From a checkpoint of a small transformer trained on Wikipedia.
Training: 508M tokens, 10921 steps.
MLP neurons of a small language model. Each row is named by its layer, matrix (gate and up: input weights; down: output weights) and neuron, and shows model dimensions 176-303. Each number is 200 + 30 x the weight over its row's rms, rounded and kept within 0 to 999. A neuron's up and down rows have the sign that makes its largest values positive.
After each neuron's rows, "fires on" lists the tokens most often at its 100 highest values on Wikipedia text that the model never trained on.

L6.gate1009,214,136,196,190,252,148,234,172,192,222,203,154,204,224,226,197,211,235,152,243,224,175,157,176,152,254,163,144,162,225,247,147,225,206,218,197,231,185,229,188,156,246,156,239,192,144,184,228,245,133,204,230,192,210,261,177,174,222,180,204,189,174,190,122,226,188,156,232,233,158,234,177,187,182,230,194,202,153,227,198,217,166,219,213,193,189,192,189,196,173,208,212,201,158,197,201,267,212,240,182,201,201,211,216,214,180,213,257,217,222,219,194,225,188,236,167,248,201,196,214,179,173,238,183,200,222,223,270
L6.up1009,140,185,197,164,228,228,250,208,233,214,197,142,217,169,171,194,185,176,220,215,170,208,161,194,140,190,259,213,172,166,184,217,225,216,194,185,180,213,188,219,147,182,233,191,207,237,207,249,184,230,216,198,191,233,164,172,232,218,201,240,226,151,219,231,221,213,192,175,215,197,239,205,238,213,193,196,228,150,215,205,110,208,145,176,206,202,201,168,258,207,244,236,232,183,228,144,191,227,230,214,248,182,157,244,204,200,162,174,193,154,194,161,213,262,195,205,162,199,199,239,234,208,194,248,191,233,226,214
L6.down1009,196,240,200,197,223,206,189,235,177,213,209,165,220,184,227,192,203,149,214,217,179,197,233,242,185,229,146,187,231,134,179,156,182,197,184,223,197,170,252,203,221,163,181,217,204,212,197,205,168,202,210,195,200,135,211,237,180,199,202,210,186,261,200,165,224,213,198,184,192,198,183,165,260,146,222,222,231,239,259,176,217,180,194,202,185,203,214,199,178,216,212,159,237,171,221,197,241,235,182,206,142,260,197,187,158,201,197,191,218,156,198,162,212,185,192,155,195,230,185,153,279,224,218,224,252,174,245,211
fires on: " under", "'", "-", "–", " +"

L5.gate711,174,213,190,217,194,195,230,229,173,214,194,199,157,186,167,226,184,190,182,186,219,217,229,200,148,241,217,139,209,227,189,195,190,189,228,188,140,182,170,151,246,156,229,206,230,180,248,217,166,175,224,232,210,155,171,196,176,199,162,159,164,131,210,135,155,241,163,220,211,242,150,200,245,288,191,195,224,209,190,224,173,198,204,203,248,232,193,183,179,227,237,184,178,150,170,168,207,251,195,183,184,214,254,182,147,212,205,223,159,237,251,179,170,186,135,192,223,209,205,235,266,176,178,174,213,207,188,242
L5.up711,222,199,222,196,220,169,220,199,192,187,225,206,193,205,181,260,182,158,181,146,191,193,213,241,151,215,208,165,182,197,235,221,207,183,173,166,183,236,214,173,212,127,192,148,202,191,247,273,140,181,237,239,163,199,219,153,237,232,206,185,169,167,265,161,149,194,172,201,205,238,205,195,274,209,217,180,213,151,228,241,213,154,214,204,212,219,162,216,207,209,228,159,216,155,202,168,167,237,199,189,194,226,176,199,179,240,198,226,178,197,232,212,184,232,190,169,215,209,202,181,237,183,240,188,189,224,215,226
L5.down711,236,184,211,188,178,210,196,148,209,206,222,187,214,208,141,170,174,183,177,163,204,189,240,190,222,213,138,188,258,212,205,217,209,221,184,225,145,166,191,141,236,198,193,186,167,202,148,191,171,220,209,278,167,201,201,158,186,151,181,194,158,154,248,173,175,208,174,235,192,252,203,207,291,228,161,185,206,227,206,159,190,203,229,158,232,182,194,172,218,260,210,184,161,158,212,165,184,200,217,155,196,252,220,195,164,212,185,196,177,216,264,189,210,188,240,167,172,181,245,192,175,215,251,166,162,202,163,215
fires on: "S", " res", "-s", " Res", "s", " (S"

L6.gate878,169,189,183,200,205,200,215,190,220,212,179,250,192,218,224,221,171,129,162,197,188,172,204,198,169,227,187,221,194,199,200,190,153,231,254,210,163,226,200,216,212,213,167,248,204,185,256,234,230,192,223,180,172,271,208,238,213,197,190,192,244,220,273,253,202,225,199,269,192,244,248,173,215,245,252,217,172,191,172,247,168,201,233,206,196,114,210,180,175,237,185,204,244,214,182,196,208,173,229,203,217,152,202,256,212,200,249,177,268,199,235,234,192,190,210,252,226,194,231,230,164,179,182,233,162,229,213,140
L6.up878,184,144,239,166,175,141,197,194,220,250,178,227,192,178,189,217,213,186,184,216,148,209,191,152,216,191,196,218,214,160,196,197,169,193,196,206,233,161,177,204,215,209,177,260,190,176,204,187,222,212,202,233,199,222,252,173,168,188,171,267,186,202,243,212,178,174,179,223,175,199,166,216,183,226,234,215,217,222,156,232,158,187,179,246,228,192,183,155,172,178,197,198,178,266,222,189,233,245,204,182,193,229,170,197,186,168,218,226,194,220,205,170,218,220,219,209,244,230,192,199,227,199,139,145,211,268,216,197
L6.down878,150,187,181,220,218,245,185,160,193,204,180,189,209,135,203,222,155,198,195,197,168,128,236,214,185,249,208,130,188,139,249,182,228,252,206,181,212,181,224,189,208,208,180,198,202,168,214,209,200,178,223,264,209,233,224,194,224,178,201,209,166,143,220,186,213,217,180,229,167,185,183,186,202,231,198,229,186,178,205,207,267,189,190,181,214,237,203,189,196,177,180,225,168,251,161,242,260,156,167,222,195,211,163,216,167,232,157,200,172,219,185,199,168,141,226,180,194,192,220,201,213,182,200,255,246,214,192,223
fires on: "|", " |", " and", " -", " South", " ;"

L5.gate718,227,180,174,214,226,256,172,219,225,122,169,254,148,239,232,153,172,189,125,210,174,215,136,240,200,265,266,193,194,199,164,235,135,204,187,189,166,218,164,235,203,196,194,196,133,210,247,170,195,217,205,188,213,188,245,153,227,167,138,204,208,209,248,212,258,187,190,208,241,230,152,213,181,214,175,192,195,273,196,107,252,210,191,218,179,181,224,175,239,125,162,260,192,182,184,153,240,189,183,144,213,249,158,136,212,171,162,194,152,192,191,179,193,257,171,234,133,204,217,222,208,156,246,231,152,193,139,198
L5.up718,216,182,200,174,235,216,205,164,198,203,213,172,222,246,146,199,166,173,157,159,150,189,188,180,202,196,219,221,211,238,184,203,161,180,177,176,238,196,204,226,238,184,226,194,214,226,178,203,205,193,233,194,170,226,210,208,225,239,242,170,243,159,241,152,186,265,183,183,237,197,274,240,137,236,216,173,213,158,225,184,192,246,215,171,217,234,212,195,233,217,211,225,252,131,125,168,154,195,246,217,195,227,187,191,180,223,171,209,198,167,193,222,204,199,182,204,208,186,222,245,211,205,192,155,186,207,174,183
L5.down718,190,217,216,170,245,153,165,182,194,200,136,202,186,164,163,212,201,208,159,146,238,210,160,173,211,197,177,188,186,172,211,214,226,254,207,188,179,189,242,171,199,178,183,180,247,167,199,212,227,186,183,173,195,189,184,231,179,162,191,229,171,208,240,246,145,167,217,184,150,220,163,217,195,208,185,215,218,244,166,219,184,225,194,194,183,214,214,166,217,155,213,155,215,217,237,227,200,218,168,187,154,189,191,198,215,217,236,195,201,198,183,204,211,151,245,148,212,211,175,218,244,218,150,201,242,137,238,226
fires on: " is", " be", " was", " are", " |", " were"

L6.gate855,203,178,189,179,230,182,184,171,226,201,202,197,225,206,185,164,228,222,174,222,177,191,137,188,202,191,246,203,214,189,210,222,264,252,168,221,190,210,206,233,135,229,199,207,164,221,211,219,222,236,201,98,180,151,159,239,245,178,208,218,199,228,203,200,241,198,207,187,209,244,194,242,197,174,170,264,196,165,222,215,188,236,239,179,173,249,223,201,244,219,140,141,186,269,183,250,234,217,233,210,199,148,239,203,171,242,188,240,154,164,200,214,230,239,153,191,156,182,182,213,161,267,232,234,191,231,228,158
L6.up855,222,170,193,176,185,303,221,221,218,206,209,230,233,198,146,199,172,167,213,172,218,192,250,209,235,263,229,236,203,187,157,234,223,166,206,232,223,197,223,211,189,200,209,205,182,176,257,225,218,207,190,201,171,144,201,267,237,176,178,254,171,198,260,231,214,205,209,211,203,236,223,191,167,161,240,204,192,228,163,205,195,243,225,167,179,123,191,176,184,192,187,185,215,157,176,165,206,195,195,212,208,144,202,163,260,221,171,204,205,139,141,248,200,189,176,191,239,158,214,205,207,180,176,195,186,156,162,158
L6.down855,162,180,220,159,191,206,234,206,211,206,268,199,160,219,201,211,188,166,135,222,232,117,188,221,197,245,205,227,198,187,175,227,183,224,217,221,186,203,212,185,227,230,199,198,225,181,177,172,237,239,190,193,178,107,205,252,213,201,209,181,169,208,231,194,174,185,238,165,189,229,250,241,151,233,209,272,143,192,204,211,198,218,209,165,201,216,187,224,178,173,238,172,174,192,222,178,164,194,223,195,198,224,183,168,248,186,188,190,166,213,231,249,195,220,236,192,222,204,187,228,204,158,195,215,201,204,176,138
fires on: " was", " been", " were", " first", ":"

L5.gate4,260,205,223,222,237,149,236,166,196,248,226,220,178,207,178,160,196,217,163,198,178,205,257,186,179,215,204,215,228,188,197,186,186,198,234,195,165,215,219,152,204,228,149,228,238,158,209,231,258,224,183,176,251,233,179,178,165,243,210,182,190,158,250,214,255,226,253,155,191,206,210,248,136,231,192,244,244,183,174,199,204,199,184,163,242,198,203,181,133,264,235,201,152,120,193,182,165,265,236,198,155,185,204,221,192,232,185,182,197,247,202,188,199,202,216,182,133,222,175,154,206,163,146,171,177,195,199,155
L5.up4,204,225,225,195,149,210,159,210,225,196,161,237,216,187,204,142,209,244,156,196,203,241,189,175,149,229,185,180,177,225,212,183,256,216,158,171,192,200,205,278,231,226,197,217,181,178,209,233,198,202,229,210,192,166,186,195,158,219,225,207,173,203,214,196,153,165,207,198,205,237,175,214,237,206,178,204,203,199,175,161,213,205,175,151,180,179,260,177,221,201,173,163,188,223,209,181,192,218,235,227,203,119,175,241,208,164,219,196,200,247,226,204,200,186,152,208,199,210,209,172,208,162,171,224,181,197,239,195
L5.down4,161,216,182,221,182,187,208,203,219,172,188,169,221,227,213,211,190,163,168,177,193,201,166,183,207,154,197,197,191,169,208,137,158,199,232,233,165,181,201,154,164,175,229,193,197,176,202,204,207,244,163,190,200,210,190,211,224,262,182,168,265,196,149,176,173,104,182,183,147,251,235,259,207,192,146,169,159,205,153,200,195,217,238,229,182,216,182,197,185,224,208,235,180,215,281,169,224,227,230,147,205,193,214,170,207,181,145,206,151,240,174,236,246,237,225,183,231,182,258,162,246,176,163,202,205,200,181,239
fires on: " and", "S", " War"

L6.gate901,200,177,208,286,213,244,240,239,198,197,223,214,214,234,179,194,191,157,202,202,207,219,161,200,210,200,177,225,238,198,210,172,212,187,154,173,250,199,235,248,203,196,221,182,204,178,220,195,233,169,207,198,159,236,163,157,200,186,242,208,162,214,237,186,246,203,170,216,173,201,213,229,199,181,154,196,195,226,185,211,153,170,194,153,203,204,162,251,181,199,253,206,198,203,179,258,187,163,205,196,196,223,225,212,224,193,244,185,179,169,207,252,223,199,227,124,182,143,180,193,167,248,149,226,234,174,212,266
L6.up901,217,207,177,214,220,228,249,231,146,196,202,182,229,190,193,191,162,213,173,189,192,184,173,160,195,226,194,160,177,195,158,221,258,195,179,257,237,153,135,189,267,169,191,234,236,159,258,233,206,208,234,156,170,238,172,221,247,203,205,219,157,217,241,155,181,240,217,182,206,210,191,182,200,155,228,207,209,190,200,218,203,193,242,169,177,214,188,174,235,192,196,239,226,182,214,149,206,151,163,177,194,207,193,260,169,165,215,172,140,248,202,201,202,185,184,198,210,201,178,223,114,175,223,194,230,190,163,216
L6.down901,225,198,204,164,188,201,221,200,194,143,148,198,179,205,164,177,201,216,192,182,180,220,152,193,211,182,204,183,268,170,221,168,232,144,209,202,162,172,148,192,204,184,198,195,164,201,217,170,202,159,249,177,189,241,169,168,218,198,158,228,205,171,205,183,242,160,157,213,225,183,222,219,225,171,171,197,187,188,201,160,200,220,210,206,186,240,204,149,192,204,212,195,196,249,215,132,214,158,209,188,195,222,256,195,226,241,208,174,172,208,168,220,216,207,272,150,213,166,210,209,182,185,221,197,197,220,225,216
fires on: " has", " had", " have", "ve"

L6.gate918,192,202,196,147,204,207,216,176,179,248,202,183,171,194,151,155,223,212,169,216,180,161,187,142,186,238,214,208,205,205,194,169,199,211,224,211,168,168,229,230,162,210,227,185,203,243,232,139,171,205,220,218,156,188,201,265,214,203,173,197,214,211,198,195,167,163,149,231,158,142,245,189,196,233,162,190,227,192,223,197,157,220,177,248,247,183,217,203,199,188,271,181,207,202,174,219,208,178,213,175,259,224,195,210,215,237,191,180,207,216,193,136,225,238,206,198,226,152,204,200,222,200,198,190,202,265,202,201
L6.up918,151,193,192,209,205,222,154,161,225,191,235,236,165,204,183,208,204,203,163,188,175,196,222,126,205,205,225,230,224,185,181,128,204,270,196,183,159,138,211,233,187,184,216,183,236,246,187,222,225,177,208,201,171,233,250,171,240,188,203,180,185,212,181,165,193,139,181,235,207,199,170,275,158,212,188,220,211,205,204,213,171,174,229,209,256,231,178,160,264,171,191,204,245,195,173,181,193,201,214,270,168,194,170,242,203,188,209,213,227,247,214,199,219,238,200,207,214,208,227,240,254,229,158,245,191,204,212,242
L6.down918,180,149,148,178,217,190,234,156,207,203,258,250,248,212,227,216,173,215,183,199,214,246,210,152,188,217,161,154,222,171,179,165,233,178,262,202,162,199,216,239,224,224,209,161,169,176,215,222,184,223,242,215,230,229,199,210,169,180,206,178,168,228,256,233,229,198,211,222,203,149,153,193,223,198,184,225,225,190,174,238,212,165,204,113,186,178,238,156,246,212,225,188,217,200,189,212,182,158,229,204,221,241,220,229,202,207,148,207,163,245,209,252,211,223,208,165,174,208,182,252,162,234,212,174,200,173,207,227
fires on: " |", " in", " and", " of", ","